Part of a small language model's weights: 10181 steps.
MLP neurons of a small language model. Each row is named by its layer, matrix (up: input weights) and neuron, and shows model dimensions 128-223. Each number is 50 + 10 x the weight over its row's rms, rounded and kept within 0 to 99.
Before each neuron's rows, "fires after" lists the tokens most often just before its 100 highest values on Wikipedia text that the model never trained on. A number after a token or word is its count.

fires after: "s" 31, "th" 15, "em" 4, " de" 4
L3.up266:51 67 39 30 54 53 51 54 46 53 36 49 59 42 33 48 60 58 53 69 48 59 50 36 54 39 54 67 47 48 37 50 55 59 39 48 52 40 37 57 43 41 43 48 52 47 44 38 52 79 52 79 59 37 36 55 46 43 60 52 42 54 60 44 34 66 41 52 42 37 46 54 65 60 56 58 54 56 50 49 41 54 76 64 31 47 47 58 73 40 52 64 36 58 49 51

fires after: "s" 22, "c" 21, "\n" 14, "hi" 5, "er" 5
L3.up241:58 54 46 55 43 48 46 60 53 32 61 48 49 34 55 50 58 62 56 45 40 48 56 48 59 45 59 43 38 51 45 55 59 39 27 53 49 55 50 49 62 42 62 30 51 53 63 44 36 45 53 58 46 53 35 53 37 49 57 66 44 46 49 65 52 42 35 45 40 50 53 38 52 37 59 46 48 72 40 43 57 43 66 60 48 63 51 44 41 58 67 58 57 60 58 33

fires after: "," 24, " the" 18, " The" 7, "\n" 6, "The" 4, "s" 4
L7.up1427:66 48 56 67 51 48 60 54 57 65 69 50 59 50 56 54 51 66 56 49 54 58 52 62 47 41 41 47 42 60 55 63 53 63 51 55 48 56 53 49 45 59 68 57 61 49 33 43 51 50 41 44 53 57 59 55 48 40 51 51 70 55 42 60 63 62 39 55 67 57 59 45 33 50 56 51 44 46 62 67 50 48 37 37 58 57 72 55 51 69 74 66 46 76 53 58

fires after: " P" 32, "P" 19, " comp" 8, "p" 6
L3.up67:49 48 47 52 59 38 48 61 45 44 60 54 34 26 50 60 40 59 58 51 59 47 50 46 66 62 64 50 50 52 49 50 36 64 65 51 51 57 41 45 56 67 31 52 53 48 39 49 53 53 67 46 60 60 47 44 61 63 44 52 47 48 64 55 56 58 57 52 54 51 48 48 58 67 40 41 55 66 39 36 63 46 52 37 61 56 44 63 66 57 57 62 55 54 57 38

fires after: "s" 21, " a" 20, " w" 9, "ri" 7, " p" 4
L5.up1007:37 46 67 60 51 45 35 45 41 58 59 58 67 74 59 52 50 48 43 53 46 58 53 38 50 63 52 45 44 58 52 43 57 40 44 64 55 45 51 54 48 46 61 52 58 55 54 45 79 42 60 44 43 44 41 48 51 51 46 61 48 58 41 49 53 48 48 62 47 38 47 47 40 52 44 37 50 63 50 58 53 53 50 53 46 54 37 48 57 50 53 56 49 47 53 46

fires after: " Lo" 15, " de" 14, " sub" 10, "al" 9, "s" 8, " cl" 5
L3.up374:52 58 38 53 45 25 56 71 41 65 72 45 39 46 43 52 42 64 50 50 48 32 49 57 64 54 62 64 64 63 32 48 59 49 48 33 62 56 50 60 41 54 59 41 61 22 51 42 42 55 37 51 47 46 42 52 33 46 31 49 45 41 56 71 44 50 52 43 36 43 49 50 46 68 36 51 70 45 40 45 63 52 78 54 50 62 53 62 57 36 64 46 56 49 60 47

fires after: "\n" 40, "<" 4, "im" 4, "port" 4
L5.up1467:57 35 38 58 44 41 84 51 60 35 44 52 51 26 57 49 55 44 53 22 56 51 51 41 49 49 55 47 48 66 45 54 49 30 54 34 53 44 50 53 50 64 46 46 34 48 51 58 36 54 28 41 58 29 61 55 58 43 43 47 46 59 65 60 62 61 54 51 53 58 53 48 61 51 45 49 49 48 43 57 48 39 64 54 48 70 72 41 40 43 43 37 50 55 35 37

fires after: "\n" 62, "-" 4, "|" 4
L5.up324:60 48 47 57 53 48 77 61 51 40 61 56 43 46 47 58 56 58 72 55 55 42 48 39 46 55 62 48 64 36 38 36 57 61 45 60 52 33 42 49 31 54 55 40 38 50 57 19 57 42 50 52 50 50 63 55 56 44 40 55 55 62 30 61 52 54 60 54 68 50 50 44 48 64 66 49 77 58 33 60 67 44 66 47 42 49 59 54 44 62 48 47 47 62 62 52

fires after: " is" 26, " was" 13, " in" 11, " at" 9, "ist" 4, "," 4
L5.up473:44 44 38 64 41 55 52 62 49 61 45 46 33 41 63 40 50 42 53 35 44 57 51 74 65 42 49 56 44 49 54 47 67 44 51 53 61 45 52 45 65 65 47 58 51 36 53 67 48 55 62 65 39 46 46 21 39 48 56 60 38 45 38 51 47 45 61 46 61 59 35 52 42 52 53 63 49 52 50 50 49 35 50 56 74 59 62 54 61 48 55 51 52 44 61 45

fires after: " is" 41, " was" 19, "\n" 4
L3.up573:41 26 50 46 51 52 47 42 53 53 38 36 36 53 43 46 45 45 48 41 34 62 42 60 66 36 45 54 49 47 52 54 38 42 38 57 59 43 66 54 43 52 47 56 27 59 54 51 47 49 73 71 63 51 61 32 60 50 59 39 35 66 47 40 33 61 48 51 43 52 51 59 43 45 52 49 49 61 61 36 51 54 62 45 45 66 60 57 45 41 41 66 50 36 67 55

fires after: "," 45, " the" 6, " state" 5, " and" 4, " The" 4
L3.up1514:60 58 50 46 56 56 51 50 51 50 47 67 52 48 39 52 55 60 28 45 35 49 38 49 36 72 45 66 49 59 42 57 50 53 56 48 55 39 24 23 56 61 51 50 52 50 35 60 54 36 56 42 74 55 54 66 44 52 61 53 56 48 49 38 62 51 61 53 54 69 76 38 57 49 57 34 52 63 44 54 29 46 36 49 52 57 49 81 45 46 72 33 36 65 45 41

fires after: "s" 35, " lo" 10, "unt" 5, " p" 5
L3.up208:52 54 50 56 69 39 32 51 41 51 41 47 53 72 35 50 40 50 55 29 48 51 46 22 56 58 60 67 60 57 56 49 53 63 50 49 49 44 50 52 41 69 51 40 52 46 64 50 60 61 31 42 52 39 45 58 62 57 39 54 56 62 63 61 55 45 53 41 65 45 52 27 38 26 55 43 52 58 42 28 75 52 41 62 45 59 50 48 46 56 48 46 77 55 63 46

fires after: " to" 48, "st" 6, " and" 5
L8.up439:80 43 23 61 54 49 57 37 54 49 65 54 47 52 48 52 49 55 51 53 53 43 42 44 50 53 59 32 65 53 45 43 43 61 52 58 62 48 39 45 67 70 62 49 48 51 57 41 68 31 55 56 49 57 48 49 60 45 74 72 50 57 60 52 44 43 45 48 53 67 26 48 54 36 34 43 44 59 38 33 60 82 56 69 46 42 50 53 47 69 58 50 49 32 64 48

fires after: " the" 16, " The" 16, "T" 7, " " 7, "d" 6, "%" 5
L3.up415:72 62 63 56 57 52 57 32 48 57 37 69 39 49 36 54 48 47 55 31 36 52 47 38 44 50 64 49 38 56 50 59 43 49 56 64 51 30 62 59 46 67 54 61 55 43 62 46 63 72 58 48 44 35 81 45 71 52 31 46 50 42 71 67 39 54 46 41 55 50 64 32 44 31 39 45 59 47 59 37 62 51 63 49 48 52 58 44 58 44 51 48 61 60 50 49

fires after: " " 19, " di" 15, " the" 12, " and" 5, "gu" 4, " de" 4
L3.up250:56 43 44 55 37 41 58 53 44 50 43 39 35 55 38 56 43 56 55 41 48 46 44 54 62 54 55 57 28 67 46 51 48 46 63 46 64 46 48 50 48 67 49 52 43 66 54 51 53 32 48 59 59 58 54 61 51 48 62 39 27 74 62 53 55 58 50 16 36 22 55 55 43 45 41 61 37 46 47 53 44 63 48 64 26 45 46 49 59 47 65 34 46 57 63 65

fires after: "\n" 39, " University" 6, " 2023" 6, "e" 6
L7.up126:50 60 56 49 46 40 20 52 40 40 51 57 61 51 57 42 28 35 51 52 43 44 39 22 48 41 43 26 54 49 46 58 65 48 52 32 61 48 46 47 39 42 46 27 20 52 39 47 30 56 58 52 42 45 42 52 44 44 50 56 55 32 55 62 41 22 36 24 51 37 57 45 42 38 51 42 48 42 57 37 41 38 57 70 42 48 50 40 67 44 48 42 39 44 61 39

fires after: " " 30, " pro" 10, " Jo" 5, "ri" 4, " A" 4
L7.up608:50 62 55 63 61 58 55 56 42 51 66 37 49 50 57 38 38 54 50 61 59 49 68 51 51 61 55 48 50 69 61 57 61 49 63 66 54 56 58 49 46 51 51 58 53 86 52 50 59 56 77 56 50 60 47 64 47 62 42 70 59 41 58 54 59 59 56 57 51 46 79 58 63 45 54 52 55 69 59 51 59 53 59 60 67 53 43 68 44 57 52 52 50 52 70 52

fires after: " No" 22, "mmer" 10, "t" 8, " Sea" 6, "ach" 5
L3.up941:59 42 39 46 53 39 46 42 46 41 52 56 43 58 60 48 57 52 39 49 42 48 53 40 73 52 64 55 46 36 43 56 54 54 37 42 46 45 33 53 61 42 41 55 44 59 71 40 37 45 56 64 61 35 53 50 36 45 66 52 49 40 50 61 37 45 48 46 47 57 46 59 42 71 75 49 45 68 39 64 52 53 60 43 54 52 53 31 44 47 23 57 63 46 67 59

fires after: " " 35, "-" 9, " ex" 8
L5.up598:35 48 28 63 62 36 56 53 47 66 50 56 52 47 44 53 55 48 57 48 27 47 34 62 56 35 51 31 50 57 46 44 57 38 41 57 51 53 38 47 57 40 47 53 79 42 72 60 63 72 42 58 51 56 48 69 56 52 56 38 49 43 42 49 39 36 53 45 56 57 38 37 54 61 54 61 41 55 50 45 21 60 51 62 39 35 63 60 49 56 46 46 41 50 51 57

fires after: "t" 18, "ist" 9, "it" 8, "ult" 6, "is" 5, "est" 5
L3.up182:41 42 48 49 50 38 43 53 56 41 60 49 36 47 33 47 43 26 41 53 52 57 59 50 58 43 58 45 50 53 46 52 50 65 44 67 54 57 58 40 38 46 38 68 29 58 48 42 51 45 54 69 50 46 53 60 55 61 40 49 35 50 69 53 54 72 70 72 62 45 39 55 37 60 51 75 64 70 57 63 50 56 59 38 56 42 42 50 51 57 60 54 40 48 42 59

fires after: "\n" 43, "-" 9, "|" 5, " km" 4
L3.up841:50 69 48 55 52 57 38 53 54 72 37 53 46 42 45 58 46 53 67 45 52 69 45 39 57 50 57 56 62 41 43 57 58 63 50 41 50 47 42 43 46 60 54 60 39 43 45 54 48 35 59 71 46 60 46 44 39 26 36 56 58 52 66 48 42 33 50 39 43 58 49 54 44 64 37 55 78 70 50 55 55 56 33 58 43 46 63 36 69 55 44 59 42 44 68 65

fires after: "port" 17, " include" 9, " was" 9, " state" 7, " to" 6, " is" 6
L3.up275:56 55 46 49 49 72 47 48 54 70 54 45 33 46 53 51 37 54 59 58 45 65 47 50 53 54 55 40 46 61 48 49 39 51 20 51 36 39 59 52 58 72 65 37 47 45 39 54 48 53 58 41 51 50 58 37 52 38 56 58 45 46 62 49 31 58 69 22 39 53 32 61 46 33 52 64 86 53 49 59 51 41 31 65 44 55 65 43 64 56 48 35 48 50 51 54

fires after: " " 24, " re" 9, "g" 7, "ong" 6, " con" 5, " per" 5
L3.up1217:54 39 45 48 60 28 51 28 67 59 48 63 47 52 47 50 36 66 52 45 55 44 43 65 42 51 54 54 50 46 41 65 48 54 52 36 50 63 49 48 31 46 63 52 40 59 57 39 48 41 56 59 46 49 44 46 45 53 45 53 57 59 60 46 46 66 54 38 48 53 45 16 49 58 58 69 62 62 43 70 37 66 53 65 60 69 46 46 41 57 51 52 46 57 48 56

fires after: " the" 29, " The" 19, "ing" 5
L3.up23:60 58 57 25 55 63 33 36 57 48 54 67 31 50 57 59 51 58 50 45 36 65 59 46 39 58 49 44 60 63 51 58 50 57 51 48 52 37 86 55 46 68 47 57 51 48 46 56 69 59 58 53 45 45 64 49 57 47 55 49 47 51 48 56 42 62 53 50 50 57 58 46 45 41 38 40 65 69 61 42 45 58 57 65 57 61 55 56 39 65 53 59 57 51 40 63

fires after: "\n" 54, "-" 15, " \"" 6, " in" 5, "at" 4
L3.up1398:49 55 57 52 47 36 55 44 40 53 49 48 23 74 53 53 38 50 44 60 69 43 50 40 36 37 52 49 56 43 38 66 48 66 33 32 43 63 51 57 63 57 53 44 55 53 60 61 46 36 37 43 47 54 40 46 39 23 52 72 53 42 41 58 46 41 60 31 19 62 37 60 53 60 51 51 72 66 29 52 38 47 40 70 61 48 48 66 45 56 53 60 55 52 62 55

fires after: "'" 73, "’" 4, "H" 4
L3.up269:41 34 46 55 29 39 37 43 47 50 52 29 51 43 53 40 43 57 62 56 57 59 67 49 37 57 71 47 51 53 43 33 29 68 45 53 38 61 57 49 49 51 51 40 59 57 50 60 37 25 49 61 79 61 43 39 53 47 55 54 52 47 55 63 35 52 71 36 43 55 48 44 31 64 49 62 55 48 40 65 32 73 58 44 55 49 43 45 61 28 68 58 63 61 53 51

fires after: " " 65, "-" 18, "H" 4
L3.up928:60 64 38 64 42 40 49 61 36 44 60 39 43 44 37 78 49 65 52 51 28 50 52 61 76 60 45 55 53 52 30 49 44 73 51 52 75 47 48 40 47 70 37 54 56 43 55 51 56 45 38 53 65 50 59 60 42 43 38 57 56 43 43 45 52 65 58 48 42 49 53 59 55 60 58 54 70 56 42 43 39 50 40 44 42 49 46 65 45 50 66 61 46 54 62 55

fires after: "\n" 50, "|" 14, " " 8
L7.up1081:56 43 43 38 48 51 46 62 45 54 46 61 42 61 60 46 45 55 64 72 38 54 50 36 46 43 63 43 37 60 45 41 48 65 57 48 62 63 51 44 58 57 64 59 55 61 60 37 66 56 55 73 58 56 55 64 51 39 59 53 40 49 56 61 37 37 50 44 52 49 52 28 47 38 64 58 55 61 41 66 55 55 62 56 56 69 45 61 52 62 46 57 46 68 53 68